config.yaml
n_head: 6
head_dim: 32
d_mlp: 448
vocab_size: 2048
norm: "rmsnorm"
rope_base: 10000.0
tie_embeddings: false
init_std_qkv: 0.0217
beta2: 0.98
grad_clip: 2.0
schedule: "wsd"
decay_fraction: 0.769
batch_tokens: 16384
doc_mask: true
dataset: "wikipedia_en"
MLP neurons of a small language model. Each row is named by its layer, matrix (gate and up: input weights) and neuron, and shows model dimensions 32-127. Each number is 200 + 30 x the weight over its row's rms, rounded and kept within 0 to 999. A neuron's up and down rows have the sign that makes its largest values positive.
After each neuron's rows, "fires after" lists the tokens most often just before its 100 highest values on Wikipedia text that the model never trained on.

L9.gate248,208,192,213,212,165,190,228,226,244,190,227,257,178,193,137,194,232,195,169,177,212,187,185,208,233,232,202,224,144,193,163,215,211,191,164,190,195,207,209,176,223,254,169,207,218,214,201,223,216,220,177,194,252,192,242,204,172,214,200,210,243,169,230,146,175,237,177,236,211,210,241,211,208,216,251,212,211,250,161,222,204,227,173,219,206,191,223,198,234,222,181,212,130,161,205,235
L9.up248,135,221,185,205,187,216,227,218,241,191,200,216,211,174,183,165,196,218,164,206,156,188,148,186,217,224,167,220,199,227,208,207,247,209,178,206,209,213,173,179,189,206,186,254,118,182,202,252,229,215,172,198,222,162,220,171,168,246,205,209,222,203,218,151,170,206,164,220,188,160,193,154,141,201,155,210,218,212,186,176,212,199,117,234,238,217,162,202,181,196,184,275,207,186,210,164
fires after: " f", " F", " K", " S", " C", " k"

L5.gate24,216,164,205,206,174,225,168,204,239,183,150,250,152,199,198,177,197,219,180,201,244,169,222,191,243,186,208,214,232,199,203,174,221,187,195,177,165,201,171,211,195,207,218,202,217,187,227,182,191,245,205,215,171,181,233,211,217,222,163,177,234,215,182,192,177,235,253,210,166,238,189,151,149,156,166,190,242,148,185,229,186,170,229,241,226,233,205,228,216,177,248,196,195,192,226,184
L5.up24,190,217,159,197,250,189,180,207,193,172,180,218,199,195,171,189,190,189,178,213,236,194,183,196,149,167,163,208,216,276,195,150,164,203,198,209,168,177,133,178,222,241,275,272,208,209,220,213,155,230,227,216,227,207,193,192,185,192,169,191,198,221,180,179,193,186,246,133,192,234,196,203,163,258,189,208,228,171,165,170,228,139,183,193,233,216,223,292,172,222,207,193,150,191,187,171
fires after: " R", " M", " m", " r", " c", " k"

L2.gate61,194,217,194,216,190,183,196,265,209,166,164,229,135,215,240,241,183,212,268,205,230,237,192,227,172,199,195,231,202,213,209,218,178,296,217,139,206,202,208,190,146,235,212,181,215,191,182,168,175,227,246,138,212,163,231,245,207,203,216,180,214,224,183,212,200,178,175,228,142,134,209,222,141,248,173,196,127,241,224,189,171,179,217,135,178,215,215,179,225,225,235,212,240,250,142,175
L2.up61,162,180,186,248,194,188,172,215,200,223,267,219,259,194,229,136,209,174,200,172,228,165,201,177,196,177,238,188,222,184,216,227,158,207,192,240,196,164,165,175,218,228,164,234,206,194,189,192,206,214,187,166,209,181,198,167,216,187,201,256,245,188,181,262,203,218,229,211,242,277,209,212,200,235,203,180,191,215,212,272,215,185,213,181,193,204,165,196,256,189,174,240,198,199,158,261
fires after: " m", " c", " e", " M", " p"

L3.gate253,177,171,193,212,181,221,153,211,254,193,204,211,186,179,149,211,215,194,169,218,196,196,252,121,159,157,212,240,213,186,213,197,205,167,201,175,159,220,196,195,156,226,166,154,267,182,196,216,196,190,208,168,209,134,194,197,220,255,166,175,153,223,227,224,169,181,192,200,229,141,208,182,184,161,201,217,163,211,239,219,164,225,162,197,226,221,201,192,254,239,188,246,151,179,179,216
L3.up253,181,260,173,228,195,206,247,203,151,191,192,233,204,190,243,194,226,214,204,189,148,214,151,184,195,190,181,217,184,164,233,215,164,218,220,175,168,148,188,201,140,204,222,225,171,153,206,211,168,199,191,134,192,203,200,211,215,228,236,218,226,224,243,180,214,200,221,190,259,195,214,190,162,196,197,220,208,241,191,173,147,231,182,237,180,226,190,185,223,224,195,208,170,197,153,199
fires after: " P", " p", " v", " n", " l", ","

L9.gate230,215,209,186,191,181,208,221,234,209,200,223,145,204,215,194,225,214,199,170,253,207,203,150,257,164,190,118,154,226,198,210,143,203,183,197,230,159,158,168,231,166,188,210,158,254,198,224,241,254,263,167,185,220,208,193,231,190,218,183,198,227,191,252,146,203,201,249,245,189,181,214,230,233,208,214,180,161,176,240,251,219,212,256,170,239,227,224,182,245,240,246,228,213,204,168,221
L9.up230,220,187,189,193,192,185,239,184,216,237,153,202,216,191,216,207,241,163,279,242,223,177,181,251,153,204,219,151,215,193,211,201,169,224,182,241,203,165,184,174,195,189,216,207,170,219,186,198,198,154,158,213,183,231,279,225,199,209,268,197,199,187,233,216,187,209,172,235,224,178,282,182,185,257,210,226,196,223,200,255,167,154,200,216,216,231,224,237,236,194,168,167,117,148,196,199
fires after: " C", " c", "C", " ar", "c"

L8.gate344,209,158,184,224,182,251,204,179,237,212,152,221,152,216,225,176,168,277,178,132,173,235,205,190,238,176,176,151,216,177,177,201,203,224,225,229,156,232,207,227,138,222,169,259,212,225,244,207,218,198,211,163,186,249,231,203,181,236,184,211,283,194,229,222,204,225,236,230,167,217,186,138,229,222,197,190,244,184,230,206,175,225,171,201,206,152,227,220,157,241,212,210,216,164,225,213
L8.up344,186,197,155,213,169,216,197,213,236,189,147,192,126,219,216,167,163,180,204,197,155,154,256,228,225,181,234,160,230,205,206,226,221,245,228,235,234,229,219,242,211,263,169,194,193,223,191,110,218,204,261,224,203,211,217,183,183,169,201,155,201,187,184,223,216,149,181,256,212,183,182,209,232,213,169,233,196,186,209,216,213,232,161,203,174,219,195,218,223,221,214,241,227,266,230,244
fires after: "1", "2", "3", "0", "–"

L8.gate27,186,247,218,226,203,206,209,172,196,196,206,220,191,179,163,177,202,245,225,167,202,191,192,202,174,228,246,253,222,164,220,190,215,172,182,221,206,208,175,204,218,204,180,241,195,177,203,191,222,196,217,141,218,212,262,172,147,221,237,239,192,167,173,184,180,206,226,168,175,173,234,163,261,141,225,162,250,177,205,249,161,177,169,171,189,181,150,253,183,175,221,168,158,202,184,190
L8.up27,233,183,193,181,169,193,274,197,183,211,228,204,255,164,187,234,242,198,233,208,186,216,196,177,158,184,238,222,267,174,216,212,190,200,211,202,232,251,255,221,233,195,246,230,206,229,183,234,172,181,188,209,191,234,214,155,190,169,195,173,200,193,177,235,159,189,198,186,177,248,202,170,181,181,258,216,204,237,267,183,197,224,233,268,128,190,186,214,179,210,178,288,184,163,145,123
fires after: " the", " T", " B", " Ad", " cont", " b"

L8.gate407,204,176,220,222,248,231,233,246,184,188,218,250,206,213,189,213,188,209,196,218,177,145,124,197,187,168,153,143,187,209,156,164,229,222,211,180,139,206,214,171,220,162,223,244,167,187,217,199,139,200,214,206,212,208,210,233,193,185,184,240,215,195,253,198,160,225,172,237,173,200,178,172,155,224,247,168,240,191,229,162,198,221,181,182,276,228,165,210,238,209,139,174,250,182,191,183
L8.up407,193,253,183,192,169,246,133,178,172,224,260,206,183,161,151,236,194,166,206,241,227,208,262,234,202,178,122,186,216,233,229,188,245,199,208,144,207,138,161,225,209,205,194,250,207,154,247,212,169,259,195,229,213,184,210,205,200,172,248,181,223,191,174,131,196,242,199,228,223,163,159,157,154,221,243,213,243,192,168,147,181,160,195,205,208,205,220,243,181,209,239,205,225,231,186,271
fires after: " p", " L", " H", " P", " W", " ch"

L8.gate74,246,189,211,226,227,222,200,261,229,234,152,231,225,158,185,214,229,213,143,194,229,226,203,226,232,207,200,157,214,263,221,202,248,213,189,226,209,196,156,190,137,180,251,199,173,150,213,234,163,191,173,160,241,173,226,173,128,250,188,223,226,179,208,236,201,208,249,194,236,238,225,247,238,166,190,196,224,210,150,186,177,150,169,188,222,177,140,282,189,198,245,166,169,246,264,214
L8.up74,253,228,190,202,217,228,193,205,143,173,212,189,165,176,237,125,215,183,201,187,207,173,202,185,163,220,204,214,124,234,237,181,142,176,192,294,199,207,177,277,174,261,193,212,124,223,188,196,212,162,167,188,193,190,211,226,207,151,180,212,140,206,186,224,193,145,204,183,183,177,195,219,227,234,213,199,213,143,219,211,199,150,202,282,211,197,178,218,207,201,217,205,203,184,176,206
fires after: " B", " b", " G", "b", "B", " g"

L8.gate134,269,240,211,174,155,204,189,236,232,232,198,181,204,187,202,205,207,171,193,204,240,160,190,237,219,244,207,171,185,201,170,221,201,228,202,179,160,177,204,244,212,193,177,177,228,210,253,177,184,212,194,133,203,165,214,226,185,217,211,243,254,197,269,178,207,208,235,203,212,168,202,124,209,188,219,150,177,165,229,167,195,184,258,209,204,215,247,185,217,224,197,229,157,218,193,246
L8.up134,268,201,205,191,209,191,183,216,188,222,193,203,212,192,159,213,189,164,189,209,189,190,165,306,192,235,176,189,176,238,192,149,258,213,173,195,205,248,267,204,186,181,211,110,192,200,186,137,215,189,169,158,256,189,197,271,203,163,171,212,208,187,215,162,180,241,230,204,210,200,161,164,161,240,146,222,157,173,195,209,224,215,214,188,165,175,204,181,247,188,226,171,233,245,211,213
fires after: " c", " C", "c", " p", "C"

L3.gate267,214,242,172,221,192,173,138,215,185,177,192,183,176,209,213,209,256,206,197,182,151,248,232,210,248,222,206,232,214,230,248,203,195,198,242,187,160,189,177,193,210,210,186,141,216,241,203,173,214,174,193,191,157,204,189,188,236,230,272,232,204,238,153,215,162,199,166,239,195,198,186,193,220,228,168,212,201,217,231,163,253,179,191,249,202,226,245,219,230,144,176,204,184,212,246,237
L3.up267,208,190,194,215,216,219,224,243,165,199,302,242,219,184,168,184,211,185,190,268,199,165,143,154,219,223,141,218,180,202,220,238,160,179,203,173,234,216,163,176,267,197,179,171,239,276,239,259,188,201,263,252,152,139,247,234,216,187,260,218,165,201,207,163,192,196,222,198,215,227,209,198,185,185,203,226,194,251,202,195,212,193,216,206,208,164,184,222,223,227,201,165,194,147,164,196
fires after: " v", " t", " ", " ch", "th", " r"

L5.gate153,251,263,225,206,198,192,164,168,181,202,145,235,198,220,188,188,187,206,221,237,155,183,188,220,187,232,202,175,206,145,216,218,139,201,196,172,214,219,217,191,190,172,215,171,155,243,215,200,220,190,176,196,213,180,217,195,205,188,176,184,216,132,195,197,176,228,178,245,233,174,217,263,227,164,186,176,232,135,194,136,198,220,167,199,199,201,154,209,235,186,183,264,154,271,213,231
L5.up153,235,201,183,239,208,125,209,180,210,265,196,183,239,194,186,174,189,207,158,244,173,195,211,192,173,222,102,238,189,243,245,209,146,233,189,174,202,187,222,215,212,172,231,196,176,187,225,237,176,196,215,214,160,217,184,203,194,192,147,255,249,212,184,176,183,180,222,211,213,243,202,203,164,178,202,252,209,213,207,212,218,169,216,200,250,254,185,168,150,228,173,227,202,204,174,160
fires after: " c", "C", " C", "-"

L3.gate259,165,166,173,184,184,251,173,216,197,201,202,210,199,212,135,216,195,216,215,208,199,177,180,207,215,188,161,156,200,205,210,195,175,225,181,113,168,178,211,185,219,216,135,213,166,216,267,227,164,210,224,202,226,140,176,178,180,181,216,194,227,256,217,158,224,157,170,175,226,217,195,188,191,195,201,221,181,229,177,256,190,225,185,165,265,139,186,213,249,236,93,246,224,203,231,243
L3.up259,178,170,209,187,204,217,219,260,216,211,221,210,193,230,204,146,185,289,141,215,196,220,176,200,223,207,234,191,193,155,227,236,223,246,231,225,216,229,211,194,193,221,155,199,169,179,220,191,224,206,190,217,217,160,225,236,148,184,213,182,223,172,234,156,199,214,245,189,144,253,136,203,223,237,234,235,150,201,181,268,170,160,200,235,226,191,255,241,192,210,184,235,242,189,226,199
fires after: " B", " F", " f", "F", "B", " P"

L8.gate415,208,190,225,187,236,174,194,224,193,207,193,209,178,206,205,208,202,190,253,218,183,194,222,145,166,204,235,231,261,148,203,180,141,222,194,195,152,128,207,182,171,229,177,160,175,260,196,156,204,193,200,168,214,166,182,211,206,221,214,212,185,175,210,199,199,191,223,164,183,213,214,179,187,218,184,195,208,224,206,208,186,233,232,189,157,189,191,212,213,143,213,220,242,164,172,173
L8.up415,203,208,222,172,188,198,215,249,204,207,262,248,215,133,220,197,239,242,243,254,229,240,241,163,198,188,220,198,191,171,161,218,159,217,182,217,222,271,235,212,184,186,179,205,224,218,165,196,211,205,179,176,135,158,212,170,171,208,171,238,207,205,172,205,221,269,178,192,213,170,200,159,242,269,142,190,273,168,173,238,209,212,213,175,162,213,223,170,166,205,170,234,216,225,176,175
fires after: " m", "ult", " M", " n"

L3.gate216,217,166,199,192,178,142,188,248,229,196,130,233,207,193,219,173,217,264,207,235,236,225,222,195,169,176,219,192,239,201,195,193,255,194,197,186,224,185,173,197,172,216,234,191,162,223,247,249,198,186,186,186,193,187,207,194,185,229,172,219,221,225,207,222,158,246,205,187,145,201,172,153,229,184,165,214,198,212,226,189,233,197,197,192,191,216,275,218,267,243,205,223,205,228,207,188
L3.up216,128,192,180,202,206,226,191,259,267,183,160,200,209,229,218,169,223,225,215,175,167,163,162,221,256,202,180,211,184,238,214,207,196,133,217,202,229,241,168,203,182,220,205,208,209,210,184,243,170,222,230,182,226,193,219,213,209,250,230,161,177,259,182,275,215,236,217,225,167,141,177,186,223,219,153,210,208,182,224,224,190,263,221,178,198,151,219,173,177,170,183,183,197,221,170,158
fires after: " M", " met", " B", " G", "J"

L2.gate447,161,194,223,135,169,188,196,167,229,178,201,170,195,221,189,212,195,183,238,198,191,215,204,199,197,165,144,128,217,154,188,209,194,170,211,170,190,164,234,152,217,119,198,248,255,169,204,288,218,224,200,190,169,135,259,246,126,194,229,173,236,210,296,147,206,161,191,226,166,180,156,200,215,214,221,189,209,209,262,171,194,201,194,224,169,224,223,178,198,174,220,137,221,195,238,220
L2.up447,179,187,203,176,194,229,202,187,225,212,197,181,193,178,168,247,237,153,230,229,205,174,208,219,207,223,236,170,203,171,163,211,216,167,196,168,192,191,245,133,204,119,189,239,230,111,157,263,204,180,224,171,174,193,248,266,179,153,235,157,146,202,220,162,195,169,135,212,171,193,178,228,207,241,192,185,227,202,267,218,212,215,155,180,162,240,224,175,217,187,228,157,229,194,259,249
fires after: " N", "N", "2", " I", "T", "est"

L5.gate385,271,245,194,215,204,189,185,161,196,187,145,231,167,174,226,193,198,201,172,231,241,223,191,206,190,162,208,199,284,229,210,201,236,187,214,231,229,209,244,171,186,201,210,134,200,172,203,225,137,230,191,96,226,198,164,260,167,210,192,204,193,243,209,177,201,208,158,155,159,208,262,229,208,182,170,194,219,199,160,145,224,171,214,180,215,184,218,196,236,250,224,182,152,199,183,228
L5.up385,253,161,231,150,209,140,178,196,220,127,212,227,169,232,212,208,201,193,147,196,187,200,141,216,232,129,215,198,222,247,179,255,212,153,137,242,207,207,253,172,184,152,233,189,204,162,211,219,205,247,149,181,222,188,213,243,189,200,190,225,182,256,218,180,184,169,151,194,196,155,209,195,208,179,187,177,212,192,138,162,212,208,247,165,227,211,210,173,187,213,278,236,182,193,161,209
fires after: " c", " d", "C", " inv"

L8.gate162,211,190,205,185,203,224,184,225,197,183,212,156,225,228,194,198,202,241,180,218,171,199,211,267,160,180,187,235,211,191,214,171,210,219,187,219,137,145,224,193,186,257,192,203,232,183,226,269,204,207,225,242,188,209,241,141,175,231,169,192,222,170,268,211,177,239,234,236,237,256,164,212,191,180,204,205,252,233,281,244,206,182,162,182,189,157,178,186,222,243,188,145,167,236,198,190
L8.up162,153,215,230,197,174,250,128,191,146,131,151,228,208,205,191,149,180,234,171,223,173,211,199,168,213,241,205,230,230,191,188,133,178,121,215,218,229,241,194,175,240,127,169,187,187,186,164,204,223,197,235,176,194,174,209,213,152,178,208,235,193,206,196,181,225,222,245,274,202,214,162,233,199,171,199,220,226,242,233,243,190,202,235,184,229,228,175,205,231,142,176,239,169,194,195,230
fires after: " p", " P", " camp", " pro", " rest"

L3.gate234,197,142,223,167,208,220,203,196,223,219,195,201,203,238,180,187,220,202,234,172,201,141,197,161,181,231,158,136,227,206,246,206,169,216,182,185,230,162,184,158,172,203,200,218,239,222,186,241,190,229,179,225,212,210,211,207,198,210,171,156,199,270,189,143,191,134,205,148,237,165,169,194,230,184,171,205,205,156,171,197,170,233,213,194,203,116,233,223,244,226,213,238,186,200,238,222
L3.up234,129,197,189,169,183,187,223,202,199,236,194,126,183,197,188,162,180,171,203,204,209,184,155,200,275,159,177,164,196,223,226,194,207,182,194,211,192,200,237,192,218,166,163,219,235,155,211,211,204,191,185,243,223,189,255,196,159,169,243,203,209,213,221,176,233,200,242,219,175,201,210,199,162,197,208,186,209,197,183,189,235,202,137,244,179,187,164,200,206,222,186,201,243,172,187,209
fires after: " T", " S", " B", " F", " s", " b"

L3.gate104,175,195,223,187,176,210,153,232,182,189,198,242,198,164,220,224,181,255,220,195,123,156,189,153,167,213,227,238,213,232,174,184,173,265,190,177,190,166,208,277,190,162,155,184,245,191,202,220,197,233,193,176,198,213,209,170,200,186,195,170,222,216,216,217,224,239,179,184,255,193,240,174,203,157,204,228,173,209,215,167,181,116,216,239,174,197,198,153,216,188,227,228,177,154,212,232
L3.up104,226,241,207,246,186,146,238,174,149,179,193,154,152,173,192,186,192,202,217,212,201,198,165,256,236,167,257,175,156,173,228,227,233,194,190,206,197,181,207,165,224,233,237,222,218,203,196,208,176,274,185,191,202,160,144,234,150,187,232,169,242,224,224,178,179,199,197,172,177,249,195,253,208,127,236,178,212,217,251,208,188,177,145,202,172,143,211,186,215,214,149,193,220,184,126,182
fires after: " d", " v", " r", " V", " p", "2"

L5.gate166,206,208,190,191,215,198,209,133,278,121,161,193,231,187,171,195,209,188,201,206,206,188,210,183,136,177,208,229,176,214,239,180,248,180,155,199,189,181,215,196,185,186,206,155,188,284,235,211,194,160,193,176,186,196,207,237,223,147,129,198,195,193,209,175,206,163,185,169,189,189,185,222,269,184,158,223,145,192,174,191,188,200,163,220,233,181,196,198,244,189,209,220,207,215,257,276
L5.up166,188,195,269,146,200,195,190,159,262,165,157,171,203,200,217,174,199,130,224,219,278,206,167,222,191,162,225,245,222,243,191,209,184,208,195,178,226,193,206,172,212,179,211,195,203,233,276,194,191,228,211,136,205,181,216,178,259,168,189,161,208,182,200,184,236,188,201,145,206,205,229,195,194,226,157,214,163,260,221,140,177,164,139,196,205,215,201,232,211,251,256,215,194,263,234,211
fires after: " M", "M", "c", " m", " c", "C"

L5.gate93,203,166,236,159,190,208,215,187,222,221,171,161,191,182,195,222,232,220,161,189,221,162,162,176,218,198,166,194,145,256,172,186,242,238,209,212,222,183,211,227,214,212,194,239,156,218,227,168,132,194,223,174,164,184,144,211,221,171,225,189,230,199,212,230,198,186,250,218,154,258,172,175,203,210,180,181,173,237,188,234,172,156,208,198,176,204,208,258,245,236,162,202,192,226,172,255
L5.up93,235,198,229,169,175,185,275,223,243,253,164,183,127,193,217,208,221,231,169,201,244,193,202,220,222,228,179,220,167,213,147,162,191,277,201,201,214,217,221,194,163,221,190,247,150,190,221,147,204,172,202,236,177,183,160,211,244,196,213,149,195,166,182,213,212,213,196,147,184,195,191,196,221,198,201,215,128,242,201,177,136,208,199,184,173,220,195,239,206,240,192,222,240,190,176,244
fires after: " c", "C"

L3.gate368,276,207,213,172,173,182,181,231,215,220,147,167,182,184,188,194,179,211,178,224,201,203,147,214,228,183,237,220,189,177,170,188,240,233,199,205,163,244,173,213,237,162,231,178,247,197,238,182,189,188,159,219,180,187,200,247,169,190,222,182,205,242,195,219,153,220,231,207,241,182,208,168,202,247,222,187,203,211,166,166,184,164,274,236,244,203,185,157,186,218,173,166,188,217,198,151
L3.up368,192,164,179,215,175,195,165,182,147,146,209,241,234,209,238,204,266,172,220,246,193,221,179,206,155,231,248,193,195,169,219,248,224,170,192,180,198,190,257,192,205,252,254,187,196,256,170,191,164,263,240,192,185,117,229,217,196,190,176,196,200,169,185,225,199,182,221,193,171,248,188,228,205,204,184,179,175,234,216,191,207,160,228,191,224,204,256,267,205,260,198,188,233,166,207,229
fires after: " V", " v", " ", " en", " s", "1"

L5.gate237,181,214,248,212,172,241,212,220,171,243,245,184,194,199,188,196,201,218,227,189,149,167,216,185,225,197,178,182,175,170,197,222,207,205,246,218,191,221,208,205,233,164,165,231,235,237,206,191,218,208,236,204,205,221,195,159,207,170,199,212,217,228,210,253,188,218,163,242,260,192,170,173,214,220,252,213,237,216,197,166,214,217,217,191,229,198,242,187,197,171,243,208,162,225,226,231
L5.up237,136,282,168,209,184,150,153,146,157,222,217,203,225,201,204,195,182,178,188,185,203,244,181,225,282,205,202,204,175,194,256,202,187,145,220,220,185,137,136,179,195,218,138,255,198,216,213,225,199,212,191,197,164,187,174,211,176,178,167,152,237,180,230,200,141,198,210,175,197,206,205,208,210,214,198,175,171,199,182,165,180,200,226,196,245,184,148,240,210,212,168,192,149,238,144,189
fires after: " W", " w", " U", " L", " Le"

L3.gate257,187,190,242,180,179,229,176,205,183,186,182,238,201,222,217,228,229,245,231,179,171,210,182,231,143,176,184,160,185,209,214,156,177,215,222,204,146,219,211,202,175,178,158,268,218,217,211,200,173,246,216,263,219,188,190,181,162,170,176,211,218,211,233,145,250,203,197,248,190,163,209,159,193,277,238,191,230,158,193,227,185,163,174,187,186,206,213,191,209,183,197,231,205,191,230,201
L3.up257,232,237,232,223,208,241,218,226,225,199,227,254,184,237,197,217,211,221,249,211,218,180,243,185,170,178,184,259,172,206,233,210,161,220,244,230,219,210,206,184,203,170,188,253,258,166,210,183,187,172,192,167,224,198,243,190,151,224,196,218,182,237,198,217,221,211,218,241,228,242,240,167,256,234,176,200,225,207,161,209,199,181,265,154,147,211,251,178,232,214,222,229,179,142,181,174
fires after: " S", " s", " F", " th", " T", " O"

L3.gate431,189,190,211,209,218,204,213,223,187,203,200,233,222,177,184,179,168,231,297,251,231,178,165,251,209,204,181,209,206,205,194,218,186,216,173,243,173,179,171,166,221,187,155,229,239,210,171,208,205,234,160,176,198,191,242,204,162,167,169,195,213,208,206,200,224,192,252,198,195,171,233,227,244,185,187,188,230,133,162,206,180,195,163,250,264,178,194,172,197,259,143,173,179,142,223,228
L3.up431,212,234,209,182,153,206,225,168,187,206,200,213,211,174,209,193,189,219,213,209,187,232,167,194,227,155,236,207,201,206,218,224,164,226,213,150,232,232,190,205,154,151,194,208,250,176,232,203,184,251,215,164,163,216,184,183,182,236,215,226,201,215,194,152,188,226,235,229,212,182,227,170,178,145,258,179,236,180,257,195,208,172,156,199,190,256,161,179,236,215,185,258,185,141,177,217
fires after: " b", " B", " d", " th", "ron", " l"

L8.gate398,225,154,208,220,202,186,213,169,207,217,207,211,231,192,195,163,213,193,195,186,199,247,262,178,209,194,219,172,210,184,213,111,209,227,169,208,191,152,247,206,179,176,155,176,202,190,170,149,157,194,160,210,190,163,244,140,228,168,214,199,197,234,204,131,169,204,224,192,202,200,195,181,187,210,196,209,197,142,151,207,191,181,194,244,206,177,180,194,202,214,164,186,169,211,206,165
L8.up398,157,196,207,204,187,234,208,219,197,201,206,145,167,170,204,212,238,239,202,264,223,210,214,188,225,208,138,236,201,242,224,153,204,182,255,178,234,248,159,218,216,263,216,161,226,188,163,216,256,215,200,167,183,203,186,158,176,191,169,194,229,173,215,201,219,191,204,190,221,264,211,264,206,181,199,258,233,225,217,208,192,187,187,230,222,184,206,207,225,169,190,206,134,260,235,257
fires after: " pl", " Pl", "idd", " b", " R", " m"

L8.gate186,191,160,156,206,148,181,208,197,220,221,157,170,169,211,171,238,175,176,200,202,182,220,218,229,153,175,159,224,200,213,211,223,238,180,170,166,178,158,203,180,197,168,185,250,150,185,274,179,181,215,189,214,243,205,219,173,184,272,172,216,246,214,291,191,216,232,212,189,149,236,202,263,243,206,175,166,251,196,207,233,222,181,209,230,186,199,200,224,208,255,133,183,189,259,212,197
L8.up186,210,195,210,157,182,220,198,241,194,196,201,203,224,196,203,238,154,202,267,224,252,231,213,173,161,215,195,222,214,179,179,175,264,220,195,215,240,151,190,188,213,184,199,183,225,234,209,201,197,231,229,146,224,211,233,215,200,271,197,219,222,172,216,162,191,268,167,161,163,194,219,247,214,240,185,166,215,207,237,194,149,269,172,198,158,209,191,199,243,213,182,205,155,204,192,158
fires after: " d", " P", " ind", " p", " M"

L3.gate65,230,212,203,193,167,212,230,191,182,192,183,199,208,178,152,143,211,231,257,225,249,195,195,162,198,163,179,203,156,213,185,265,217,211,210,150,191,186,261,184,209,239,302,224,214,267,176,198,172,207,230,170,185,139,198,190,180,232,158,201,220,208,203,218,249,199,152,189,253,163,206,200,224,239,189,203,201,216,180,173,214,212,251,219,194,169,150,209,196,228,144,223,170,169,236,229
L3.up65,209,179,206,148,216,203,201,209,286,242,153,214,216,169,189,176,210,201,202,160,294,220,172,165,211,236,190,228,237,275,231,158,221,210,185,231,227,203,203,223,186,179,182,235,218,187,182,167,195,224,199,219,163,209,224,177,228,209,173,217,216,190,192,187,230,245,220,160,211,221,209,246,255,178,189,260,196,185,217,245,214,224,213,174,195,156,152,179,224,185,186,304,178,195,211,178
fires after: " B", " b", " M", "M", " Me", "B"

L9.gate346,199,178,190,199,181,224,193,187,205,165,183,220,138,182,213,248,195,202,218,212,209,132,157,272,180,239,175,173,240,174,246,203,177,230,219,199,200,183,232,228,159,225,199,117,182,227,244,188,229,225,142,249,231,217,187,204,203,218,140,195,174,257,230,157,179,214,187,214,177,195,204,158,188,137,216,217,254,148,227,190,164,209,264,255,205,228,189,167,186,210,179,226,223,196,226,217
L9.up346,217,219,163,199,226,218,201,200,162,240,210,192,179,211,134,206,224,187,216,253,171,203,169,225,187,216,181,166,213,223,239,225,160,256,163,219,208,171,260,172,163,182,188,200,178,175,211,163,207,227,194,203,170,189,153,284,238,201,195,188,216,167,195,217,209,225,194,190,151,198,240,150,179,172,235,155,198,212,195,205,148,204,161,216,211,246,204,230,256,194,228,223,171,191,209,210
fires after: " Con", " c", " to", " C", " st", "C"

L2.gate268,175,173,257,155,202,195,218,143,248,200,179,250,243,171,134,193,205,220,237,192,224,217,167,198,215,218,218,178,229,201,240,197,202,216,159,170,201,194,230,237,237,203,156,230,218,229,168,185,183,150,219,222,208,158,156,225,196,187,183,203,187,198,208,176,184,189,164,216,222,186,156,153,237,142,174,150,258,186,161,225,171,178,183,225,150,175,256,190,201,197,150,178,182,144,209,194
L2.up268,190,165,193,177,223,169,173,182,193,218,254,183,223,171,231,215,239,233,190,149,182,209,184,188,212,218,174,207,224,208,220,200,198,170,266,223,173,184,256,246,225,158,180,239,258,240,208,213,217,144,230,163,189,182,224,204,270,233,141,177,165,232,186,201,231,246,175,264,181,166,219,156,211,139,239,205,158,212,169,204,209,170,166,230,225,173,164,152,159,269,174,157,202,248,242,225
fires after: " T", " F", " Sh", " I", " Fl"

L8.gate316,235,171,168,198,183,277,178,172,245,204,166,198,262,234,185,208,173,215,256,215,213,178,164,190,214,255,232,221,194,256,222,172,169,239,260,174,168,200,169,255,231,178,193,197,234,260,188,168,215,237,181,222,218,224,225,227,177,233,166,159,234,151,239,219,217,254,220,190,214,212,176,205,219,194,169,167,170,162,217,266,211,153,229,182,207,238,185,224,247,215,164,226,227,228,212,158
L8.up316,234,243,252,178,218,182,260,263,224,162,149,170,211,195,209,184,161,192,233,186,227,184,265,156,230,217,195,231,158,212,190,217,159,217,253,166,220,183,161,229,191,196,150,218,240,232,188,186,228,248,204,190,200,211,195,198,165,214,230,222,227,202,210,168,140,200,194,230,194,192,218,248,168,205,164,148,181,240,222,193,229,171,213,194,169,160,218,189,222,235,192,220,241,261,185,190
fires after: " b", " t", " m", " ro", " p", " B"